From a checkpoint of a small transformer trained on Wikipedia.
Size: 22 layers, 7 heads of 64, vocabulary 8192.
Architecture: LayerNorm after each block, tied embeddings, normalized queries and keys.
Training: a variant of Muon for these matrices, 715M tokens.
MLP neurons of a small language model. Each row is named by its layer, matrix (gate and up: input weights; down: output weights) and neuron, and shows model dimensions 298-447. Each number is 128 + 24 x the weight over its row's rms, rounded and kept within 0 to 255. Numbers have three digits each. A neuron's up and down rows have the sign that makes its largest values positive.
A block is one neuron, or neurons of one layer that tend to fire together. After each block is what it responds to, as a language model described it from the Wikipedia text at the highest values.

L3.gate162:114108160115139150127113148099139116166135102111119094171107104143149103116124140104145156135135124147113144113144110112136109154136140147133153147159106123149115093146143136112170141168084153139102146138121165088085163099139117123140135117103130150163129098093088122148075145120126131120152081107148118142116115142133124104139123101137105129097150172107105131142142130123159114165087134112095089169151059147118109113110132098132127116107119180129132
L3.up162:105122134100091119134126119129137099141098115158151097176071140143117106167117179066145120094133134115117156138137125138164118097129124141143126121172132094186129111138146134141120145155142160145116146128149135107106165075132140116134115143161112112128125124133078149138120120132102156151160101124175129170122170183154133117119130100142116166132117169149149123138131112126146109132140144116088113116171067134126182102176136092168134129113131163147084
L3.down162:111130112127158145084089130159136077117164118192135144105099163160119068153123143102137138119124143161127135125089095096170117120130138115149187158102129136124119139145178167133109214194122123140096121140132171093138162148105155171133156136136119121161169114105082115120082110118096166157111071092137109146118148154125111127141126122143103129095089146135140169119076123117120128071134137124086104157126112123087121097094125125162162115094093109155114
Responds to: Person surnames. Surnames of people, or their final word pieces, in running text, tables and lists, as in Richard Allen, Eric Williams, Pitman, Davis.

L5.gate159:102133124082114138094138131122143167185093086124165127113092112119118123100129121138166168144166104131163115121155108064146103155107126125114084123163124119124115130121087131173082168115141121144131116108167116118130159098189138127156117119167124131057146106132100115125162069103124148123132104094136112105114122126147109109131104126152155100122119151109146091144085124102101128113142122152119144072138133145085126159079116171145111114170147134095115
L5.up159:087088080128122152120150120140141133112125129140126131147125116152164111146097122141124117124145111130102128073142119152167134139121102128133127172149107109141118133118146160106144128138097126107106119173128167121136145100143090116102146060153122157112114130088089129141195151133139193160131160167129168140151117124156053131172159110126129155154145124145141098108152108128120098101140107135136151115118117108153189143141123100139121160090147098094155
L5.down159:129131154139139090064129151114145126089152167167095170117121135157060153120144125135122091141087167121118116082124123161100093092131152099133121116112113137081127146167135126127146188111111120093094098126134126146151136105149118148141155156130140111166180154192138134129155137133122137123135112125114123156125170086134059107150133148168093113160166120159121143144161121167150081133155146122108146100090109114124152153091102164172152139137124114126118
L5.gate287:162117129118106142089152087133130145115189106122157123104131105113113186093133135140104135117103144140123146115148106089110146164157084158135169113115148153145149121146110128112127146176131154151147122131174086151099132130166127143100145127133161146108112103135092148135087125079118132120114097108083099137109207150146096115164153131161106144138124156129125137150154118107163135104157137105163147144171120137122137129116173117130104094107107154086156
L5.up287:144130167136106116129131087108138113081150106143147089118075091152121143148128098098131106151111145098156177155134092122118103172158131151119159111107100109088143121127137097135122141155091102119130137109142134143121161120148172114148112142113123094122133122145134124191083114121126097124137106075105155151135169156130114143163168153139083159122145162131128168192094099131090078111134159130120118140195144126097082129124110111130149153111091141101138
L5.down287:109137115116102135122110172161192106109144129104146126113126133128120145139127129129142116128104115100126117076141109107144164150090105111129135148108142097136119113114101120141153144157082121137097092141153163132138168124172152108118124158102152116162108098124127156147112114173135111108139138139116090149156109146147118127179145170178123139134138107108171123133154115121126110181122152107119088138128123141126138129129116062103123127096106139138142
L5.gate397:117106126092135087151122128145099108145099148091152178092141116117124149108179155115137145130125135116097124167146130100142118112169135119150138076146108157142122135081164155163118103132110098173137108164126141139119106139102127143185143145146107105090112171108077110138143160110115152166194094134119126134073142120096124163153121126107116139129107126151114165089140145109130136156133184111174066161171120111092080122136150121133149156150144164143146
L5.up397:133129117142108176161143112162106124145150130148154072147125122124156203173101107118092156153096112139134124142131141151123150158151113103140078168153138154169142168135131165120113130108102111130134093137133138157126094152106128117124119131132123081134138143133144127134155111154142118105116163064132197137120122164129097078128125173149122122123094108116185147125114117130103135093129152092165154134121147154127119132124145173151059141140155116151133
L5.down397:154127118121147102170153139122149126134096159106161123112139131117142151118108138123146176158123138115105150144109101117161173161187136127085156110121121114117124145154162106145103122157151089162129108115166146118148128177114149152153121163112172112130102125138126120130141119147135133122114117140128106155154083166145099110114101075142127117114118173151126160119100111099130080116131149133123128138126116135130073125115131127079177156110101145139104
L5.gate698:083131132117131116121148129091104143171146154128136118166071157169155172126088085140098119102144119085155162163127127161139120138129141145127149174170109116101118107085133110103155162138133072145138133091149130159112132103135141134128139099155155132110142138115136128167109127151124115158129150101167132150121180129103147147084151128131130128111127157142121117176105094132123097109076077185137160139122082104151107145138072149123123143162137101108112
L5.up698:058106120130146109114148130104097123118126145070156118162134116126160092146065185121110110119126118115122117116091111135154106108148130102104138162163155144139132135130105106122130140090119113083133132165078122137169138130139118139148094135103108172113138156143142122183131137112086075083133142139104132132117126122158117135173124118125129118124169161171161140079159119103126099134145137128078147147156131121099094137053098092113138119106094132100127
L5.down698:119086136112136127129100097086144157138150159120097115177052122162146176117114120124073113132102136122098151113146103124138105129145119083118094171122143118173154152108100150141146146183080152059107082109133134181147121109121149158097148175124101135131163114128173096166136161129117105162102175141124137095126079136079136102136134166133154099136138147136095122153096103117154116113126116120083085122148168129127132089117131124078091090167150131153163
Responds to: Word-initial capital fragments. First piece of a capitalized word or name that opens a quoted title, table cell or paragraph, e.g. F in "Freedom!", Co in "Come Next", P in PNG.

L6.gate44:117163115148140153104131098148154163102123126122152131107146125154122128143134091113114112118117111132102165141123125122148167110154100147098116134141125123107127167136117152160119101172124131088111147134151107115138128108101101148193112156116112142123110152152136139134125105162145132135130117113109112117149118114130134096129090138109159160141118141153128093136111138143114114145110142152170130138136132121162104104101129129115148126116129127149171
L6.up44:125136107171146103134179148123088161122135122140144143111104105130139116149115140133108077144081112149109133096157107113100148133138110151121120130126150160076120115115152154091164110124107110143145143127176159155132114179087125127138139166137152154133129109149103118079120110129118163141140091098136110099147139086128133135129087132115145153140127136124133137148103125167102157152134138124112163150106093124113151111163110171114154134123166148159180
L6.down44:113070120093162114121178116151129109108143089137127131127115112175103126154140088132121110116113127129122120114140119098115116152142172080156144113104144079102131151112114151141107146113107075134149152139169141151127139092129173145109145093126147126142128133127086106121091093171119172164147131111093112098108140149082134102149122120112106128138140121129156141139173102116111123096170123104100123197194128132123109146085110112130147125150123138153153
L6.gate269:153104133101104142126101141143121161108099129166132145090112138146139141202101124153116151109133130158144146123101165107141040101124125090127123143096148166132133145095138172146112132144117146141132126132112122132145112128113122123143145134119173125139120162131092134168115120125130172134134143160098147133146114062132151125147100135124106087140130177152142152112108126141138116129098135129103136112142107155119186102136152094128105129154191136128130
L6.up269:097130154115152117094105107094113141131103164105133118102127133153144147129116142093125110100124146134115136149123100130151150132150145167134178114159076125136138192107148116168195144145104137107095065144116141135133115139152124128087138088152145151123122212138146127054135128146149131104119106090158145151115137107095104083107105129139126133140135079074101139144129110090127156092086140117124133140133109158128101104118119178086134155146149150127159
L6.down269:138086141156156114081109100173132154157115119124138128156123093131141131126155126111151152119116103149133122122134196083129106100120163129144160158111119093163133140097120142147096110170100111141135115076119099129114143123134139118138168117127170142138119154128119152087118158133091126108121122111117134134067118128132118126135077196141103147114124170138147123146101131110123111118092122102130111096126103164122129120104117146153088138080137127122134
L6.gate407:150087122143145126140153133108153151150178128111119126127158114120054157146122099076155112107165122109119107099132114126123148129108119148091112150155147098119105137103134168056137137125110138114150146118144131090175142133076141106142157118169146075117095141134187146123144155109123105133147088160122144108149169105130137129136132123127130129068170118162166144139101148173132128094107191115165121148123160119130104124156081091114077129093120127135138
L6.up407:131090112131103122166154141132133094157140109153122121126053124130119163114164130110155105104124139155111102112103139150129150108081112146135097147105146134108134123077117139136157131157117107117144109136093130114162133066122162113126115121148085162161123122135147102115113177137133135154142136122091112151119224141113106089135132158147132124093151180150123115167084116134120123091173126112130079119126141138122136155127096135108097134118126175178152
L6.down407:111153144105094135099113146136144162120136160112128154139113100147138131151149117107099147120100146108130146155122137087143117142143106082087125120132107162131125111172091145116129151099143181117146165115144136114170133141131123140158159166154123086102099128167137097182124137113158126134096115129143138106123152093165138116167170163172129134138127161093116134130139130129126108107104136134144172151104155151120101134089144127110107107125090137146110
L6.gate624:099126132147140143112135119106131163104144129147091142148155114112112128112145099104160157138109169120157154124109096128111149112100124109110112136176127139132104127151169148114175110146103132119140152103170130115136150138059089102166188147142126141149126135068118134132097106161107095106086147073150145158127104136138106101131117100071144133131097152152120154131123104103159150122106151144132149128129144048099112133154118141118138145114092162137130
L6.up624:101171134116162125144145164113128139101109141140119138160098146101092122110081126102154115140115150144148126160143111100144114086154167113104101128154202168105123167144158154122146144162128135110178079131161181123118136156131159132121157123144092132094127142074133146165141166128155116157109101135135086144118160157120124088141157128152127138086126102151110121128119116133140152148123120174089110135129146082127174101112089117138109121145159125113131
L6.down624:135103091171110101115150159074103166173113163061122100144113140083118132118133132098088096124147104158105117148114114114122109133129142120091066158141115147120127139138124161124115115143101111137115128114092121152157107128128188135159118071137152136093115155144142117136149135147176131127214100093199105159155164115107113132107139117108141155117183108104133161091123124150120104114178118165085092154101155159166131119101107121106124079125165075149166
Responds to: Opening letters of proper names. Single capital letters or short pieces opening a proper name or abbreviation, often foreign, e.g. W in Wodeyar, Władysław, Rd.

L3.gate149:145131113107105136128163109124159068127117088091129145127128105111074115151161097173150099145171126125116115132121122124130136107118121142147134085123098172129136103112108189116156103187149164141181178090123154087118092096154105144100180128112145162116106115138159121168091108124130131100153121134117122136146145118102150149144116114144123154107166105161164144099142105139098142121104112112153152100092122163088163103149128112125105153125129126120145
L3.up149:112131160071155136101166147130168135118155113126079116153163128105127165117154121143171115091110089128113105131123146139122094125118101171099136135112139150108130090124095124143172172110174114183137122113135134145159078152133102138127147130135113118166124111126122157194134143120120097146141134111121125079111111130131136147113148122162136143122138111116122154155132137129145121094159179110097126130133125128112114123171123163127090141107109107086112
L3.down149:115142129124098113089117120108150098154152174174080115114157103150100153142150083097157128153128130182109154121147136111175120101150120135116141117124120177144132151131155156117130150119130178163132160132106105153137114119085140137075122152128072112073139099171142143153149143142140146121120087121116132128152086100157118111118125107115154178132126134121131136137133116118120134108115167085189112123159162103101129147138107104120074113152135060140148
Responds to: Word-initial letter fragments. Single letters or short pieces that begin a split word, mostly surnames, initials and rare words, e.g. R(iley), k(inase), L(loyd), R. G.

L3.gate873:128144111139112107116155149135146187145107131127143113180137111109147129145137173140100093124115133136170176144129109133127163107172120147115093128109146124152091130140117131100120109169149124132111139149145143162158105138144139136130119140108099110124130194131166067140135157118103155165102169121114155118164121088119137103121131111135069138091131119125126136155130126124155142171125109124154116111115102126155094110133134153154150127152154124161163
L3.up873:141143138128132142120180133156159170160081127137135162092118146150157100116132123092138168128181085138104096151097154088089119120109103134102127142126112127151079132125124137138128142109143151139160108144115148119145103129087122151104141084160124119162114117135156174070108122115135100123109120148115107135148134112122114129176123120121095123137102127125121121142130067151101143179152137130147138134180099140156114110119144124181128115153104110133126
L3.down873:127123113107119085114134154130133136155130125165128128171128126149128112096147152152163127159125148119103134151146127131099113134100127143108127097132115131145101095154098105110094114114138148141126147111136119142142118089151109136103143121148130141127145132121154087149162113118111107171088154177115161098145113109125143133148099094108135130119114122110123147065105156183111140124151155142138147071097159076139134128116092142138104130163097134131137
Responds to: Closing delimiters after lists. Closing brackets, quotation marks and table pipes that end a long parenthetical, list, quote or table cell, e.g. "Heywood and Littleborough)", "Kosciusko |".

L5.gate34:125134124135147133154138082114182107067137088161146132095098113132112115171140122173199143125135090135121114090131118124126102091113124123176147130145146146119090152115138137138130090141135125108112113137155148120132119103100138173119119112116087160125145110127129107117118151115106144140136121135144127138154165126137160133147059123087143110104136146135100111161123108135124095126125157132088097123157122115167090078115140109118126114129138185116113
L5.up34:145164185128151152155126168174159095098126133161158154141091115097086133158171129123122127122167130130122116121130142135125137129110144108134146101172149130106068092125114143121105110127107122096116143184113138146154141103090106128094124118092116133122150159168112127157102172086145180118151119153160087155083133141128167112140097107148111112114084119175131145138117128104115113113120118079139127153123101158123090136115144091122122137116103136104102
L5.down34:174137134097071150160115114123121130116153132133207139139153110119126099129153111107109103093110100122169124135151135143164150118151070133152137126131136157168133096154098089103173174135128129150140116133140164124170151165140097088115163149140093154115134107141161130135149133151131160096145139114134151147184088149172150165162098119140084162153100178126077145140078141095094113129139105106114118108100120160153110177151072103158144137133135154104118
L5.gate247:162117181144138135134114138115156129118125133153116129127135135086143115140163130133158146123124127107137126136148120178107162117122145152137161153129123115140139160132117108107100154159091101124100108155105107171108138149093145113122141110111143117158142116123169107147119171153152114171115086110099105154098116178143104091118143121183126163113103133127129093107122089117116144138152092104093117115134140101160122146130166111180144092089126137143099
L5.up247:136147128141149151154111151100179082098145127144135139160087129088089117087117099137130162122171103084166102156106115186131140093140139118186122103130135139157165154101134083113124144152154117085095155153140134147100137157159148100119125144124110117110130117145105138151090112131126137131155097135098092132167129163096097134119106123131147150142120111156153102111102101121138167109153119114148117151125102112138143138088184109155108116155151157158128
L5.down247:169164110092111113114147142122115118129130094141126123067085138113122078124151143139109118094143128161144125104140136140152154114153119160113129130125140124129152125147124150110089110140146131126187161113136104099147161106150177151108114129110134134111136132112084121109127163132147132118112169138146139157098146110156142142185109102102090124144137124132134132129089141123113112096094103143107092109124090137146144139182126100104101115113140126148074
L5.gate486:162144156118101124145108166102117104136178115090149113149132153140129078155153122134094172106085106117120165114061125137125130125134163137126171130118157108151080125144120116170129139123152140122137132135129118160147126151106118092153155118128157136126096120141112127140105142151095106116130070106128086138122138120133137089121135163120102121147118150158112137154118108135146164120142119123048144127159109135098116101127112148095118170113120131161121
L5.up486:160134160114130142104123147082106059154125128155141064158136125111122105121116134145105183131114123129129108109131106168161126135120145108109137167120141098138122135133129132093183141159150123129123127108133140147095136140156129133071097113141140087121141100112133098124130108125082126113096108110141145153117132113103152127128097076113112114094124155138136145160066120115119121089098114101088116115119115074153127175123170142144119112111107080098145
L5.down486:132096126095144115106141076116142158142105096103125131086121142128157148143115180129111115120116116102159109111122128170114133164140165128154148141082129128163131093123138160098120110109109164152192105117141172129088136146064175130132120094157128133123185149151148107096138135111142152175115181099172097128115103159101088144141169129122170104130104102124149125111152112124120089123090129115162109133130156133110141122166126115142168120126113151073140
L5.gate606:134079167137139130130129122151134099142146107160165081133148159149158101144093121106128102125154118098137174162135132129134154091075127128068162124150130131099122157132178136154115142161105113113135132101148118083125108135169147146113131141149157161140153152133123120119097138138147177096110062138085086112115150138104145149131121114127113169136150124120109172117110122148106119108161124126147123127097163152153118095129093167179102119075119098123142
L5.up606:143091146105128137126131107128103161174139128155112134152130124122141075160087109094149115159140159138113162161135128132132122094091110124113154137150146133080113147142120138138128149153103095095143133139124117089161095131135123132130142116157135156137135127121089121104091148089158177106109058146101087100142154145107134142115132100108122170144133137112110152144059142173090132097148148099170102117133126164149091075117091140160108130140152109115124
L5.down606:146153122144132102183138129162125143105152133124125177115161102114127113151195134140105141131077113137112123101174126124125129137156141125166101112103128134145130133139131121091145111106137094122114178121138149108097091102112113115155172122122134128122115095141133127133142124129118121138136153135136098155145119149216099137136108130142120131137121107144137098121150129101117124133102120113109162094102150147136097140127140093113140143145122151141099
Responds to: Personal name tokens. Surname or name-piece tokens of people in credits, sports stat tables and bios, e.g. Anthony Edwards, Jerry Lee, Richard Allen.

L6.gate517:108141131183111139183115156074122164161112144127085161120112133138155115129148091107148166123104113140106144166160101121093146095140107122129133121125156143164130184131149062130135146124147084117092138129146140110135122108144140134158144094122120137116115135154113143136104115077135135121108095158169128145142170088144105102081120194153132120151141074134137136140109105146075134134133128137139142136113203159126132146130141110121135153116135096138168
L6.up517:128148108135090054120134149130141137112125134121115123087116143144124076115165123132103123134119139128120111139125104107123115159100136150141122115151119140177142141134122126115144101128159093140148084141143102080129129139172154172158096063081068104146141145099096116086072142097132120145139105092128135131148114075137093133150119146151177127123132108143118119085114106112130138104150117112150127152162136171133156140133124110138100136122110140120113
L6.down517:146137089116135103117191118096122117096154135099142120141157104125119140129142111086150125144103099106148073156141097157120133134115104136085141152143083109086144145150121144143148115125183118146132132059149138131143167115181158124098120122116091123146094147104093132152141156100115095101132093105168124119102124129135117110122084125127119113128153096131120115104125160155077134118103118138112115154144182121112116120141154119131116165169077085145135
L6.gate606:124161087129144160117155120127114150148127139136117093135138122139141091140148143148161138115123137141107117151105147176132121138074133106117138133132128144123128104076137071145088090118149122148168108134133115107131113116162160117150149137105125154128108128152154152116117150148168130130100173141147134123132156146108135142125117119080110130139107139120068144162135114070105124130124120123115142125103182133106132143124107140145093103145157158133137
L6.up606:118122123108150147134140141140127109126097137100170131133120128112110137133166151152112165079182107125120135150123104112143121115116137132146094125145146131165079139176123151107106128106123110121137146156107115119177149122132122137117141158122116079091147127105130127119138122165145110117150161154132101130134119068143126127127130122104106118117108063126128090141100115118129115139135133135121123128117117121125134103132078132140114106131151101144153
L6.down606:133129118150114116083082173138118130120101129144158147105111109113106106107066146139133113117106110123145121110148086116116103103127119101144115081138090126112127150129151117153111138094128144116143117154099154082142137150142137157178125152161128130175103144139146134138134136138165091092125135136175093126111141134131073118163111156133082121133107104141147121165116176153139134122141081116067146163155167110143171146111174134124108146152144133152159
L6.gate723:114131120120114089156093149116121144162124099098105150106151155143088174097141155148133119157162123190133143136129123153099082124144143152080145131154164124119095148102140122107152148133125102139156155134156130170115201148133150140134123150156107068157112147185090154099123130117113141135086146159152175115124132134095157182127159115158044132120160145135130116102126161117136122132100131193077146111115112145110133081125133164133114107133131109112129
L6.up723:153143133133139160131123168124178141186157132061151107148132163150177137126144122134092095148157168144146127177137109144127105148117113106141126145130161116146113107137151173142096104178115157085130162129086087170172154104151114152196101129105089109121159159099110155129145145134157106103125113122129115086144128095128133121092083120121146167163149113146108144131121140089146124126135155126104110100131142104125130113126145140139134112129091148142097
L6.down723:168130085080148134157135094155112183146116124161143154154097138146125136142146102153138113117097127174124164138107095111152137129121163147097148127167115143123156115152125121157104094130128157109112146135166120120098136142151130088129125127140083176176146139145093101140098100142101183103168128111124131150137149154207095163175111173146128136171135135108144122133085146107136171104139157104101150118140160133142148125152122096123108152138168167151155
L6.gate787:125158138148088179150076146120191145103119128114103115114135108156156131102141109158121126123117144136124143115128104104116101140133140122143098125156147114121114102156141098172131091087101106059100124175122089108114126124167096110125117160099116153157125126158126105127135158083097092139125145105142101128132162141123100138143138134151131165136146144140153119135141122102177096110084075157119075123144132140108114148145126169100111158165150144106110
L6.up787:106152115149119186102089079116103123136112133124118138137162110129124128110134135169120115123143112137123156116149136140110183168151134112103178105166130146092086176109142103103101131118170166108108112134143109145159096150117130180135115133112126106180132139107126108171157084100155136133153099137108152122107137115143111125109174179095102147131118135147103142088119143141147142135059094116131077101149136161128176159097146096148130133129108142142160
L6.down787:120111146127140127132094132119122181136105128159151146147148096132112124172115084129186129105136126154129132147132115094165132151106094131123135136173133135128141156149106049147100151121129108169107126103152117109114164141146138126161128092154112098153136131111066082132089131123093097148111137127084153175131103133124112078075094117142098116142133161143133126088168126099148119124120131124166126136125135129130094145129102148137143094134111110135121
Responds to: Closing brackets. Closing parentheses, and occasionally closing braces or square brackets, that end a parenthetical aside, acronym or list item, as in (AEDC), [he], (T-55/T-62).

L6.gate268:159094181128147160133132150115125107107123117159155079143119126108120078118130113129140144067143084147132142142140113122158138098160111106131173136175157124120124161145128135150149169140086116102133104168173124128110113149128117120056134117110144112119135130121140168090115107129115109120138064127143131131150103133145143101150135118099153159112130129127120176127102125115096124094107115157100099088135089127190176146102079117111131116126085118166164
L6.up268:094124128131107159094088165162116141118115151155138156132163149138138074112137081093162140141148123118146135164103092109140102114145133118150154157114180125168111125103139102142151190131112104111165093106168110157116131146151145097126194143139154113138106120140118133132083115161164143084094097089144119111137125120130145088137111139096152187142127172140091132130128108137115096145135137076100130111130128136168146166142091112137178149113092091169173
L6.down268:133144167093122094095092086104144119192104109127125166130144149131162086134148126146119117109123104125140120119080113099129100144144107121132156115091137164160132144135142126114126116125088099099159085145146078147118139180120141123182138148120109145144134094101072126122089125112143115137126188159111147129093143148134139114142106122093086128150163099148152111127154121137175126088115137127109109150117108100129124121203098135126119169111120148107177
L6.gate289:138092125113108118064162123165129102113114140113117148167141116141115098155132122132120154099127131131123160144079140127125119126071122131134152133128109068113178178109167086120123160157142139056138135164191133101134141126125091112162094153127134085145074143173159165129134118156135177134151123135142109100154151168092153130106085141161124119126115103091101144131091098119137117084123103129137149132134127122109158144136115153155127133123104153145184
L6.up289:140104117158140128140141122125110158111118135134137095167103116107102115079093064100126152132121115089110123150140153093117085098117089138135174103136138106131127134127149136121170100115107103115183093146173148151093114109127148142107128115122130096137115129144110121142148105110129180163121138127111147087146105123118129091120103128118144147128128165120127160144107135151126149118114116106122137088118060113142134108128151150125147131104122166168120
L6.down289:150120145111129101143110127146139125135111140178161154147157122111190139163121130131110141120125150162130102116104172104133099134124078079093131140099110085158154177095118073148126158144135111134139155094156137124088129153139159096131133143116133089116147079107105119145149140107111124149155138110091144119111143168103152142172118130107173132143140118155105162145129132070119148099157138097113157076149123143094157100137115195132123147097086116126114
L6.gate424:200104135148122148081080121147102113134102154154131119158124093107126095160147105109160161104122140099121140104113140119155118119105184107129136114114128084123153172125123095152150120143133121112123095117101132161133139116156117113132155137165127141132107109170145147157122110137156166098150126123142097094132133129105173106142088140149135134101128167124145163096138102135129107116133093093111130148126088121143140100152116121118110138165104158153100
L6.up424:146122133107142115104124137126105114132109148171136141158137153090133115098147085077158129126099115134146149140108123128104137095115126107125164121110140088126142175099153112161142147127127119096137146126141107173156153135084127141119128165137148114129113116158159142153138093145147145118177096099109081085114109155142139114135093145139148143121190184118146180099130117131145127165088083153111143131116131101116122121152142170119149100100144133135130
L6.down424:171155180088108137160135174133133094156115135123139098136096115114130079111103101111122117144135119152108135139074101123135114093127108130142144138145122076143106147125158118124146103161131103090126109137131110102138145144130104117125116167129106126113143074119137118112106121114153123116132076115119135107160095165123159131102133126143101149120094155129115179116107133137124135109129115083106132082121119144119157106130091103087140156128112139125143
L6.gate880:140113135151158190136108146129117103169093148144106129163125124095119078110151104086104105127122087104139115146099168099097070112094120134136156128134149094145141167136153109182160170186126146099153155136137137146139154139166111128100135149173102100155122127128144161143135088157162122126127127119085125089140108129111151088080083120139146130117151136139139125141086131092158114151107095124125103115137166146105137099154136139122119136089119147152136
L6.up880:140138110149143081115136151189128090116113129174163146158106108127151119128105059110150154110162130128092118126106167115145126159136141113154186143099148140111123165124137128138130127141145141126124119128137165127067108146175170153108124153147156121092156132127106164145130119133114134074132081125135093080152146116125177110134105149110170112132140147106136147127154114103095151136164082115102158121097124118112179135145149087115132102115083107179160
L6.down880:143130172145123102157110120133130084105173079176169142150166088131116092137143077141132172095148098101113075138130095156124116136107097132131140110164151111157125136104129091123108128153077104157093102123121116162120131112146150146124135121129118140128168085139090143133112141142126114133155153165085121137159150167077160133144074155076129144128113118159113179160108134115153130113147117140112111101115140099136134108153147158106133125127079125141122
Responds to: Personal surname completion. Final token of a person's surname (or name), often as sentence subject after a comma or period in biographies, e.g. Cook, McKinst-ry, DeLuc-a.

L5.gate441:147101117145135089111144133134116168126143132132150176144090143106120143124122081134121147134151137179196121140114090113129100171152114110097121121173144146121131086112099089106132132148178118110134088140137130155122104139157132122132146127106096136151149130105088119137147175090117109122153089120208150139135128124130099107142120148123137158162117133128123137127096185108139126119134147122169103145176128095115200182134119121091136163152147135074171
L5.up441:092143118130152116142130107122117093168141141126105099115105082087146103102122149124162169114139149111100144207175142110127110102158151125132121127140136121162112090149122131123136133136147127098162120137150129143129108089122144122155104156114128173130080157142160084112110161130130114123120084125170110093134110139142110133114138113094109152115163168149054118106171129143099112110156112115117109153122137124173145136143126131143127145098151127150158
L5.down441:104150087146110117176133099099144144114165154136101144105123141110163117118103069143099161139082110170127127162115119103158102104157161139151142128130135082115101100126109130165158091115138156143154134121130161128107125169096125117128091127124123141139116133148103156109136137131096110124074183138113139110112139110174109147143130138104138152142150142130169120184160137126127128135154120149187116155135176102136143182143165085118156131154168177113154
L5.gate480:139129101135158127157144117163143128122142114148099122138111100127098161116122140135137112152155112166126127078166101132125155171184136133100090118121128165138144106176108120081106111141081126127138118151085128149130135142156140133154136139121130136124110089149138111145120114096121144119150114143147145103135125101130168127176122127065103164108139169127099119144143120138120148139134087197146085141130126102097210101130119082088148142184146092124132
L5.up480:115100096103069188090146134133143145128147131126121114101109130102153111105083066111140160141084171099125134134147145111132117100133101163099129143177130132127138129118126119164164116156132111147169097138153115073125077121131167115068134151139114146150109092094155163099128114151160108148103116131105113121157114073149154112099110127090129142138172167121134163154048161209119181107134149085136153146101069173130143089131118108146151082099098107132115
L5.down480:138104105166147101147167063105136135125164137127134141126099069135114145086119126137125105143139089147126113069138099172100153130172127131103110138133122164112142121157126116121159128145132113137148118135091154145118144164151139095147141121148117103120154114139130105114112172096118167066133146143141077119121112123113147143174138129072141139133091126137095125150129156128118120129169102142148068127151150123120173110104157148105111148165182111151137
L5.gate577:110125124123106110135143139133126105126124100128133111164107085126149152144152150117131142123130115193119090132123128106118126103142160152164145129156156114178103119115111111123156176090143131138122091161169127131170131147136115105143158125118152127102142153107166152144120136148121175129149126098186125125068147158191138152115116149134102127144103131100087127128113143117147097130164118142116127117118114113106143104144098157081129129141138090136124
L5.up577:121121125115127134121145095143140144114121123144119109158128121140150147065096107179141118128163144150174138126143124135119109139136098094116140099110145155103155132133142078180112108139116117094088126124080147147100097140166115132143139161148087152133104135111102095086142152143112138111147138142120123137132137131131107110125139096101153150114131088152140134146153104132144128167169123156147162150127110145128165100143135140112143117125146132144110
L5.down577:113111186112139115098104122148080115049152164113109107140194156165135089140120126076129156122144170149085104104177118120115125116106133156146114111110123113101126108131118143129116193086120123152128108141157121160118133081110137124117143129152147143132104133127132136105125149115133127114164106105127167162114146138159119102155110152187101109131083151119114123095122121124138091171113126123144149102135127173117132147115147073162149093142112119115137
L5.gate821:164142091096128127117100102139144114134155108160135119151124118145121102091104155146144165169154104124148123140121148151134126111114142181143099091138190140120129101161124138105157091183129127088148143160158135106130107139145135095147122138156092126114116149047103122115127127138125156114121088137137130115124104112141146148128131139069092140123116163161151135161115134132108128098135111109171091118135137163118178095105102099131092090112128167119146
L5.up821:143081143151165154098130099148114125161115142127142074126093141088135141149145130143154112155112100165144133141212111147137082142147096084147113122114128140089158124141110102112147135114108097123159119140133125138085128161142121126134105129117122104121109091111138112149121120159090128101111127136079125141105112165144139109133069124117121138128160122131080105180140140103067132156150073152137090128132097134119153151159133123135159132099166083139129
L5.down821:161126141121132122130099118145145144138131139115155111137110057146102135099139131182132152111117117147140179194099125135156087140155127130148105149189140165101124117151138102145165137134112143106141133110119104143125139165158114099095109149117121135140099142075119125132097161131108133107099109137141121146102131140139125151138117109117164128126104149134106123134172104071092117132116141134138104150149155165116187101091104130157083122117161168118182
Responds to: Word after a noun phrase. First piece of the word right after a name or noun phrase, usually its verb (Lucan emb-, Santa Fe reb-, Hadfield comment-), plus closing quotes/brackets.